Part of a small language model's weights: MLP 448 SwiGLU.
MLP neurons of a small language model. Each row is named by its layer, matrix (gate and up: input weights) and neuron, and shows model dimensions 48-175. Each number is 128 + 24 x the weight over its row's rms, rounded and kept within 0 to 255. A neuron's up and down rows have the sign that makes its largest values positive.
After each neuron's rows, "fires on" lists the tokens most often at its 100 highest values on Wikipedia text that the model never trained on.

L2.gate175 [115  80 134 134  69 123 101 161 117 132 134 116 107  99 106  97 136 160  92 136 139 138 101 133 131 155 142  98 122 144 132 126 135 143  89 163 150 102 112 111 147 128 145 122  73 120 115 118 102 136 109 158 129 128 133 113 100 100 128 123 142 129 124 177 103  82 180 125  89 126  84 125 126 119 107 124 127 107 126 145 113 144 152 168 140 100 130 101 171 130 150 143 194 161 118 127 116 164 123 117 154 152 133  99 123 125 134  98 125 140 154 115 136 125 127 100  80 156  57 184 154 130  48  89 122 148 139 138]
L2.up175 [ 76 120 120 132  97 144  92 137 139 122 119 155  75 133 141 154 140 128 135 153 104 150 109 163 156 177 144 154 153 116 168 122 136 191 144 190 153 144 105 137 101 153 155 110 136 143 115 158 165 139 126 124  99 188 133 118 102 134  96 127 138 130 181 135 105 118 134 115 113 164  93 134 141 169 127  93 128 110 112 145  99 171 136 152 194 127 121 120 130 110 150 106 154 154 124 144 134 157 133 123 141 146 111  93  95 157 107  98  88 119 103  93 130 119 111 156 104 113 135 145 177 119 114 113 142 108 123 126]
fires on: "t", "ated", "ed", "ing", "ation", "ain"

L8.gate109 [129 147 113  96 161 116 129  84 124  88  81 120 132 121 113 101 116 165 109 139  66 111 135 114 107 109 164 124 111 143 149 133 117 131 142 102 127 109 124  93 112 129 141 179 150 110 147 135 103 120 108 116  98 132 105 104 110  98 128 112 111  86 137  99 127 139 152 150  93 189 101  89 107 151 189 166 141 107 113 138 165 145 140 167 123  92 140 160  97 150 115 102 160 125 159 130 131  94 139  93 155 149 108 116 122 111  99 136  89 104 157  86 159 153 146 123 126 123 147 183  77 124 147 134  97  91 126 120]
L8.up109 [130 113 105 150 173 111 131  84 180 153 172 143 163 128 122 144 115 129 141 148 135 126 146 129 151 125 122 149 106 124 104  85 125 120 112 122 103 124 158 168 142 106  87 129 158  75 124 143 137 123 146 117 124 145 149 162 145 107 149 138 116 125 159 163 125 156 143 111 108 158 117 142 119 157 147 162 167 146 124 118 120 122 135  99 120  79 111  96  93 149 135 104 136 148 150 133 132 151 156 143 108 134 128 104 113 119 120 112 102  96 177 112 152 143 133 124 101 147  59  93 107 118 114 128 118 147 136  90]
fires on: "ed", "it", "an", "as", "ad", "p"

L2.gate256 [116 126 129 100 114 122 117 137 151 128 132 140  98  88 146 107 109 164  99 138 134 130 133 164 149 169 163 119 115 155 109 162 135 124 123 152 153  93 102 119 138 158 151 138 126 106 141 126 132 161 115 108 111 163 144 130 132 133 107 126 129 133 157 152 102 116 164 123  91 126  87 102 163 153 171  96 143 120  94 193 118 145  88 119 124 156 119 168 189 123 166 121 126 136 122 142 145 192 127 149 140 118 142 148 115 133 145 135  84 117  97 146 129 145 128 127 100 100 111 139 127 139 104 120 134 154 111 110]
L2.up256 [131 144 119  79 109 155 100 117 116 125 133 161 134 147 118 118 107 162 100 126  99 166 100 122  98 139 144 164 142 142 164 161 130 145 131 132 121 147 114 138 111 102 108 100 135 159 120 138 104 154 107 137 120 118 106  81  82  83 128 121 150 151 115 148 103 131 134 126 148 104 109 143 100 136 134 138 121 137 117 147  90 112 109 117 133 122 160 147 136 119 118 118 142 156 134 138 123 134 111 104  93 126  70  93 145  95 113 144 111 119 156 102 114  82 108  90 156 135  99 146 114 128 116 136 138 107 206 100]
fires on: "ain", "ing", "ber", "my", "ine", "ide"

L8.gate420 [124 125 113 139 153 105 142 136  93  90  98 128 146 143 109 121  98 139 150 136 124  92 107 163 164  94 127 135 129 136 145 125 133  84 110 122 121 130 170 163 153 137 141 145  93 139 150  69 129 136  89 155  95 128 103 179 153 122 171 114 136 135  91 113 127 144 130 109 148 173 121 169  95 162 117 146 166 147 123 153 139 112 109 164 138 115 102 109 116 131 113 120 160 139 125 159  89 105 133 122 112 142 108 142 133  84 126 144 129  89 114 105 162 153 128 125 170 168  87 162  94 193 141 137 136  84 141  86]
L8.up420 [145 143 134 115 110 143 130 137 119 111 153 117 120 127 123 162 165 131 115 100 113 134 104 120 154 191 155 122 135 130 103  92 117 117 100 109 124 149 105 145 102 160 173 123 114 102 126 108 135  89 147 127 116 154 153 131 120 126 116  93 131 150 149 126 133  57 112 134 122  75 111 144 137 179 131 132 158 148 134 178 114 135  94  96 160 128 106  87 165 127 158 158 114 127 109 152 141 143 126 150 140 109 168 123 137 150 159 116 129 155 127 139 160 157 103 188 128 137 128 164 118 115  97  82 141 147 163  95]
fires on: "t", "ro", "ost", "ared", " made", "ed"

L8.gate259 [173 146 123 121 138 116  91 150 136 134 106 118  99 142 132 127 105 103 128 126 131 127 117 155  96 150 142 125  84 117 128 104 123 151 107 122 158 123 113  80 167 105 122 159 172 172 137 132 155 101 124 110 127 137 124  79 182 145 114 165 144 158 110 152 148 110 103 111 109 165 123 151 129  89 155 128 129 110 132  98 123 121 124 113 125  77 137 105 146 110 152 120 158 165 138 115 138 130 129 125 106 161 134 161 153 129 132 159 106 155 169 116 145 100  96 115 109 127 121 184 135 135 110 148 130 142 112 127]
L8.up259 [128 132  72 147 104 131  86 122 138 162 142 110 140 106 108 154 140 129  98 141  96 126 121 160 128 148 125 108 168 117 155 106 171  90 144  86 120 133 170  96 135 126 147 142 139  68 124 171  93 135 130 155 111 160 116 132 167 119 103 146 116 122 125 161 105 146 122 141  97 127 151  80 120 136 155 132 152 140 137 139 123 126 123 116  65 151 155  98 173 111 147 114 151  79 144 129 128 120 114 146 125 117 136 155 130 129 121 154 170 144 147  68 125 120 127 111 169 159 138 136 140 109 120 117 124 148  98 146]
fires on: " Le", "e", "D", " Br", "r"

L3.gate345 [129 166 129  86  76 121 125 128 125 112 120 109 136 158 111 121 136 141 118 133 125 149 123 137 130 131 125 151 153 151 174 146 158 129 103 138 139 126 170 103 125 138 117 121 143 146 109 112 136 120 137 191 118  71 100 110 123 130 145 135 171 132 124  93 120 108 121 160 140 154  85 113  82 124  79 129  67 121 149 100 132 107 179  83 127 110  98 123 153 111 128 127 152 178 108 130 111 111 137 126 110 138 154 125 149 105 118 142 137 149 128 130  84  96 102 120 120 104 140 157 106 126  72  94  92 127 172 114]
L3.up345 [125 113 124 123  97 103 130 117 126 131 154 126 132 115 159 102 129 142 105 147 139 178  78 129 162 105  72 118 157 105 154  83 186 122 101 166 101 130 102 135 169 104 114 110 135 106 132 118 156 125 123 125 186 100 109 189 165 115 118 122 129 127 126 127 129 112 149 161 142 170  87 112 115 107 128 170  81 157 119  99 134 141 152 160 111 143 109 153 148 121 120  92 110 143 104 140 106 118 107 155 165 129  98 119 162 123 130 132 136 132 158 116 132 101 118 104 118 132 144 162 114  98 117 100 154 109 100 156]
fires on: "t", "l", "us", "d", "o", "is"

L2.gate294 [111 124 146 137 134 134 148 144 157 126 137 110  79 112 141 130  98 125 127 153 126 151 129 124 150 109 123 128 154 101 123 163 158 141  96 151 144 133 117 139 141 139  66 111 109  95 126 175 153 121 124 118  79 150 139 127 123 109 156 112  99 137 102 163  65 138 126 131 131  70 131 125 121 129 130 128  92  83 111 135 158 128 147 161 125 130  79 173 160  96 127 146 112 175 138 110 142 149 140 146 108 142 112 145 169 112 112 127 108 120 100  72 177 105 111 129 111 108 109 151 169 172 119 101 145 136 151 129]
L2.up294 [157 140 123 133 142 134 119 168 140  93 112 130 147 121 133 150 115 148 100 146 108 153 127 162  99 118 167 123 135 148  97 116 130 135 145 127 131 154 114 102 164 151 138 138 130  89 136 138 101 126 121 154 117 132 130 175 155 114 127 160 149 144  91  92 131 101 120 165 123 116 118 114 132 129 101 182 162 135 104  79  99  56 122  92  92 181 171 114 159  80 159 107 162 121 114 141 150 133 112 120 122 150  95 129 152 121 178 136 108  99 166 159  65 139 183 127 143 125  87 132 123 124 127 134 171 159 110 132]
fires on: "K", "r", "ater", "ing", "ide", "ber"

L2.gate330 [108 116  91 107 122 109 131 114 142 124 120 120 114 168 138 121 124  94 135 174 114 150  96 179  73 126 107  68 126 112 154 135 138  98  97 130 128 121 100 113 137 181 144  98 118  89 121 102 102 103 165 112 148 177 106 125 185 141 118 105 158 123 121  98 128 186 118 124 139 170 113 154 160 128  62 148 130 123 123 106 139 136 108 102 124 150 108  90 127 101 111 134 117 130 129 136 108 144 102 171 123 134 142 130 138 141 128 150 143 103 143 158 146 144 124 138 123 109 161 179 148 122 105 108 107 132 119 129]
L2.up330 [123 121 118 114 155 143 109 149 170 111 140 127  95 138  77  83 136 165 105 113 158 180 103 120  85 129 151  99 105 165  86  97 146 134 114  86 145 119 151 119 140 107 120 157 141 141 118 116 116 157 130 117 169 114 113 162 119 147  93 140 126 131 141  85 162  85 114 143 183 116 140 137 123 143 109 164 117 163 104 149 145 111 140  76 129 119 112 142 153 112 145  78 139 120  61 136 179 156 109 151 133 159 123 157 112 117 155 132  88 149 174 157 101 141 138 105 139 172 116 130 128 102 133 144  95 145  99 155]
fires on: "ie", "st", "el", "ts", "ives", "ive"

L9.gate216 [150 146 139 132 175 132 133 110 113  92  97  96 112 143 140 119 119 148 124 154 112 127 113 145 139  89 136 134 133 164 161 104 153  92 133 160 166  90 169 119 107 164 128 155 122 113 122 104 129  92  99 105  99  72 138  93 106 137 116 139 107 152 127  51 144 127 123 178 156 174 100 117  76 136  95 113 136 142 124 122 151 112 164 133 110 130  82 149 114 143 126 125 154 131 159 141 120 110 117 132  71 148 115 158 122 126 106 117 130 134 136  94 136 164 117 147 146  87 110 163 110 126  75 135 118  97 132 130]
L9.up216 [116 124 101 149 117 136  98 138 100 175 144 116 170 128 103 138 140 106 106 140 144 126  86 147 162 124 133 148 141 173 159 109 127 177 109 127 127 116 176  94 108 100  95 100 113  93 137 104 117 151 128 163 148 118 117 151 135 110 115 136 122 142 150  93 147  94 151 122 108 121 121 120 145  90 166 165 154 139 115 136 120  87 136 119 128 118 130  77 146 140 116 175 117 155 128 140 119 121  80 110 136 143 128 125 168 164 133  95  73 139 117  98 113 127 115 136 108 112 148 162 174 133 128 167 119 101 151 111]
fires on: "p", "o", "t", "e", "ed", "ar"

L8.gate67 [133 123 140 145 128 123 109 129 117  99 118 137 121 135 141 138 163 132 141 112 118  86  72 133 113 132 131 130 152 141 124 104 127  95 110  98 118  65 120 165 153 172  98 126 143 113 146  81 125 100 111 129  95  48 165  83 146 116 150 148  89 107  99 108 129 115 131 148 118  99 128 184  89 129 105 151 137 180 130 146 111 117 141 132 127 137 127 176 126 152 114 119 148 125 194 142 139 112 154 145 127 171 103 101 141 103 123 163 108 126 115 114 131 123  93 130 124 125 126 111  92 110 129 132  76 143 135 125]
L8.up67 [ 94 142 130 113 164 118 112 158 130 149 122 109 117 117 122 145 139 117 135 156 151 129  92 114 127 109 179 104 124 131 110 100 141 140 126 104  90  84 140 117 110 104  99 113 123 132 139 170 144 132 108 108 105  83 144 129 100 151 142 162 194 106 109 133 132 144  90 141 151 110 128 131 124 110 199 142 103 112 123  90 121 131  77 122 151 141 103 108 120 109 138  72 132 109 170 173  91 121 120 149 134 146 146 104 103 108  85  83  88 105 135 128 139 134 118 107 172  87 134 145 113 161 134 140 135 125 109  98]
fires on: "as", "p", "k", "t", "m"

L2.gate163 [147  97 155 113 127 163 138 137  96 159 150 122 143 111 130 146 108 139  77 120  88 108 104 103 111 137 141 150 145  93  77 122  98 125 157 112 111 159 114 134 120 142  94 129 129 141 136 144 138 100  87 122 124 137 129 128 133 157 129 127 134 142 101 140 132 120 140  59 146 122 104 157 118 152  90  89 107  95  99 153  94 102 134 131 184 125 120 154 157 152 142 114 135  69 152 141 128 156 180 122 107 165  88 130 129 164 146 171  93 145 108 150  79 137 142 174 121 131  91 108 121 160 106 154 118 133 137  91]
L2.up163 [124 134 146 156 130 173 119 160 162 102 161 153 106 127 114 121 142 133 103 142 123 146 108 137 108 136 131 117 133 172 152 145 144 137 155 157 148 162 157 149 105 174 183 145 131 116 115 100 132 121 186 144 149 126 128 150  96 109 176 127 127 155 148 144 105 116 136 171  91 135 135 126 130 145 124 115 120  58 154 146 114 109 169 134 107 145 137 119 155  93 114 125 130 147 145 103 136 164 111 132 114 118  96 139 147 126 118 141 163 117 138  90 107 110 157 109  89 100 130 121 149 100  83 100 114 173 152 144]
fires on: "ated", "i", "ived", "ating", "ic"

L3.gate66 [118 149 110 147 154 160 138 107 126 140 152 124 137 104 120 141 150 139 205 125 132 136 165 102 109 126 103 110 145 153 182 109 142 159 118  94 149 119 125 142 125 115 163 113  98 151 105 134 113 106 119 157 127 162 132 121 115 148 132 114 134 113 124 114 134 172 129  90 152 171 110 103 158 149  96 141  90 150 122 114  87 171 103 105 116 139 146 113 124 173 111 128 148 162 121 129 138 136 132 152 115 139 112 127 131 136 104 120 136 147 139 109 124 116 102 115  99 125 135 152 130 137 140 129  64 149 108 158]
L3.up66 [128 115  97 113 121 136 116 128 113 144 147 127 134 128 125 139 163 103 124 105 195 138 151  84  66  96 157 167 107 125 151 115 116 129 114 106 100 147 140 118 123 172 112 127 113 133 121 139 132  94  87 106 120 142 175 127 130 127 122 144 127 146 117 100 137 109 138 117 147 165 139 120 101 108 160 127 104 123 148 108 116 144 175 105 144 136 145 139 145 115 111 107 124 142 118  57 133 107 138 133 112 156 100 152  90 128 137 111 118 154 189 122 103 116 133 113 130 172 113 127 146  59 141 101  97 113 119 118]
fires on: "ate", "el", " is", "st", "il", "mer"